python train.py --num_attention_heads=3 --norm="layernorm" --norm_place="pre" --norm_eps=1e-05 --init_std_down=0.00225 --batch_tokens=65536 --max_seq_len=1024
MLP neurons of a small language model. Each row is named by its layer, matrix (up: input weights) and neuron, and shows model dimensions 256-383. Each number is 500 + 40 x the weight over its row's rms, rounded and kept within 0 to 999. Numbers have three digits each.
A block is one neuron, or neurons of one layer that tend to fire together. After each block is what it responds to, as a language model described it from the Wikipedia text at the highest values.

L2.up68:518522557458423527524533500442452415489564570526579518546463460522477506508499455467472535444512482493472484547553478579522502500438489490436444472497507412528476488520523493521510458500409520504516476474480476477546549485511553543496522582463459450530485572479465458487486492501420431460559488504455460536453455526528550527519483554528527441523535495480469521474478484462497537528465
L2.up382:498512460484487489471543476501538475473523475563549477601543427494529500458488574455560426519452487448476578517444450573450485480493491500498469544474489580479570453553454474511514502486497514501519444461527545527548552534489488474389403595499468495518477507535409501491509480462574517560486510470480530542449483500582585476585442547465539497480477483487490506564487490564521451463476
L2.up646:559476472430457540464536551448542548521608451465525500468538514491518506474555512493509461519519479396508517534536456578560528494527534526524509574509500427476512440561507509538479456468528455518497558483474521561471498462483494478513493468420521517447507509471508494441518496458580479501555486574488529503537484511516507502415541479488542436441485482535549424427509443494474518498444
L2.up1049:416521452474455549516531527532572492447500444500494447547457456519537498552512557484495514483523474470534473559506515495542515562554518536454490476494456524560530507551507466515460482521492484453554481502558478516543509484520519472462545555512536485534512505496427511536517505546490470603467503471509554528519483486465537446462444555427490469521512513516465511489525436431519414486438
Description: ISBN hyphens, list bullets. Mainly hyphens, both inside ISBN numbers (978-0-711) and as line-initial list bullets in bibliographies; also scattered word-pieces like work, sc.

L5.up127:523450488447448530543474543582509522476523564467487474460503513467522411562466529484503510470532447525500485546492557484519551511459428455542480441560519470528500468496552495521428419486540496526562490441475455503474492480503538459471528509520531464480477506429501508486506464518520550502503477508510438522476459520529506525550559505510567416527503508420431515483447538466427526550487
L5.up443:523538549517467417516449510429513510471466504532556456484498509579490493524500451507495471426452520480522484540506507501528506555512482474509424551517485509508458522571519495447523446472447566535544603466507517493507507494519463493566531483473432508556547494471525430509507548508469472475463433489384471474541453463613470515473524515559537502550566487438534543477451511491488508481439
L5.up800:494480495504508458501511530541486453517485438439511462497457523531478472575540449531499528508555484525500545573546492532520498581487462442435522497519479486536485528614527423449512478536503503561519481438516541510504436537603435487533455462501457445615484535492501517448506488468452510487525443461443498473478499543530531528437514526517529496524510445510536542527456496419532470486479
L5.up1080:523520480467493501524507494542528550536465565486508464561491530529436444523516550500504560560562489445487532508450421515494451543500533463542502488485563492496511487549556435484481459526523512428481453488517518530485494576499457555485517484487497475556498491572564453512447455479429546421584474514503482482504518560514497522555464474513466494398503401482578515468519556495506533476466
Description: List-item starts and digits. Fires on the dash opening the first item of a list after a section heading (See also, Bibliography), on line breaks before lists, and on digits inside ISBNs or coordinates.

L2.up658:388604494539460510433484470414494563543427550463544485474538466584481437520498487575501472520445530519519503554498465425463460479465523501500486489460520443495482534475529477537556504473501492500473460457419481534507506492510504478484517558501495557504521481485527508548481476479420478515444428498449480552499528475550526536537491492516522481571516478491533495544504469443511496600486
L2.up802:549509469493535598603525515479410500573503521561454487497514486504475453524483519519438476568504515468572492521506548440477516469417492442523510547470482537509525532525590560517482453438603509540545433461516473531459496487462457441489576500526509482474521463531472465474524592506427470522469469456499430577611477465545540526560453481507505535500502542526505480479474549556462471534496
L2.up812:544522521506419451563461462536484479501518525569428508500531507485544488396402511481484507531524516515465452480570473443518557525484482393492543538510553475532545497484494539516555450496496487529438443535454496592510457511506452474540469515557543523491476641559507499466480520468523466463505489511548542540455542500491527467508427474475551476445412493455457586528462496456498511507536
L2.up822:526518416515486511520546471568419430477515480519485500503437461496462446588527486517512526530499545495462482496486551513482518423451550526448476458466460436534375521473460566501506449524485487421434506460588453494519450592535475472533516532461517438462497439450540529531493499477423518559484462505494414505563492464468554525486565509519545447453502431552460519500497468460464517429537
Description: Election table labels. Label words in Wikipedia election-result table rows, especially votes, seats or hold after Total or a party, e.g. "Total votes", "Democratic hold"; weaker on scattered header or field words like Awards, History.

L5.up595:482517483476479552515562518513512416518522480431481526506489462496470398578446469541494456510501453502475447423428520383526466463557497499514505473391569461558495464361522508472531496527573466453573570497539450544507437514495478496466591494511466433584485442481465470542472448538436512514496518555523509451572518541483478512520515523521534495506462480510508549519511523501505506428452
L5.up666:501538502559436439468523435528463456466501524498535445478556515557529458480511506430495550478474566481456459454523536503558502508435503459427487533588513477485465478473488481523539513428541484499433499526451457482491526523442469493509444422490502421557499451507442433506499476474572460477475491532383464505525487499465531511528489494541533492526456527487446572507561512555520489463513
L5.up1052:442473498429484423461538537494496488501538494486575469529524533584449467540477441478481501513513505497552496563471491477524533504467502423567541460436527530505479499517485507511538506473525503505516504505570463439519567499440404549508527503422567474468498489539503444520471507471454535483507489480459536562503461553508439468466486599577517470482546603442492563538537456544505463479468
L5.up1081:365512509470468504482457496503487528520479510495500511501512510525439545526499495457547440524480585504547547483495470533500571459473509446523456491514581502481499474479506491428479521515554474478533513466499499519536448524571461450428538547458529473426505538519525501486560467528470496481526485482498591448531476540524455461496494508580548403531432435540489501502474506497500466445480
Description: Structured-entry label ends. The last word of infobox field names and section headings, such as Personal details, Release dates, Time zone, Last election, and markdown table separator rows.

L17.up611:481506582521560511457468410535500446506538526476504509487530481492505476528514534512424461577484494537461542496439523534492508526454509529528569473546464533490471497403454507512552477515541452555487486534479459596539571459479510471482484540474496493497517481516523572480436538463423546560487478582515593406549438515502564495497572541465486543442549521489492537523536462424433453514480
Description: Table cell entries. Short cell values and column headers inside pipe-delimited Wikipedia tables, often digits like 1, 6, 0 or headers like Notes, Pts, Venue, mostly just before a |.

L17.up400:533463539531435524518489453486422498456475571484550526478465467516486527486587533527491504421488461543488486590502528465534556506494510457521445506469468481605499466545526615527515519507538537465498514446539521502501542520471557495491566540521487500432495504470477496454460513541490505475500491492513502522432449489580498580495555548578605526526520510472520474510507473465508479461505
Description: ISBN digits and breaks. Digits and hyphens in the middle of ISBN or ID numbers (978-0-520-08978-5), plus closing heading marks (===) and line breaks after table rows or paragraphs.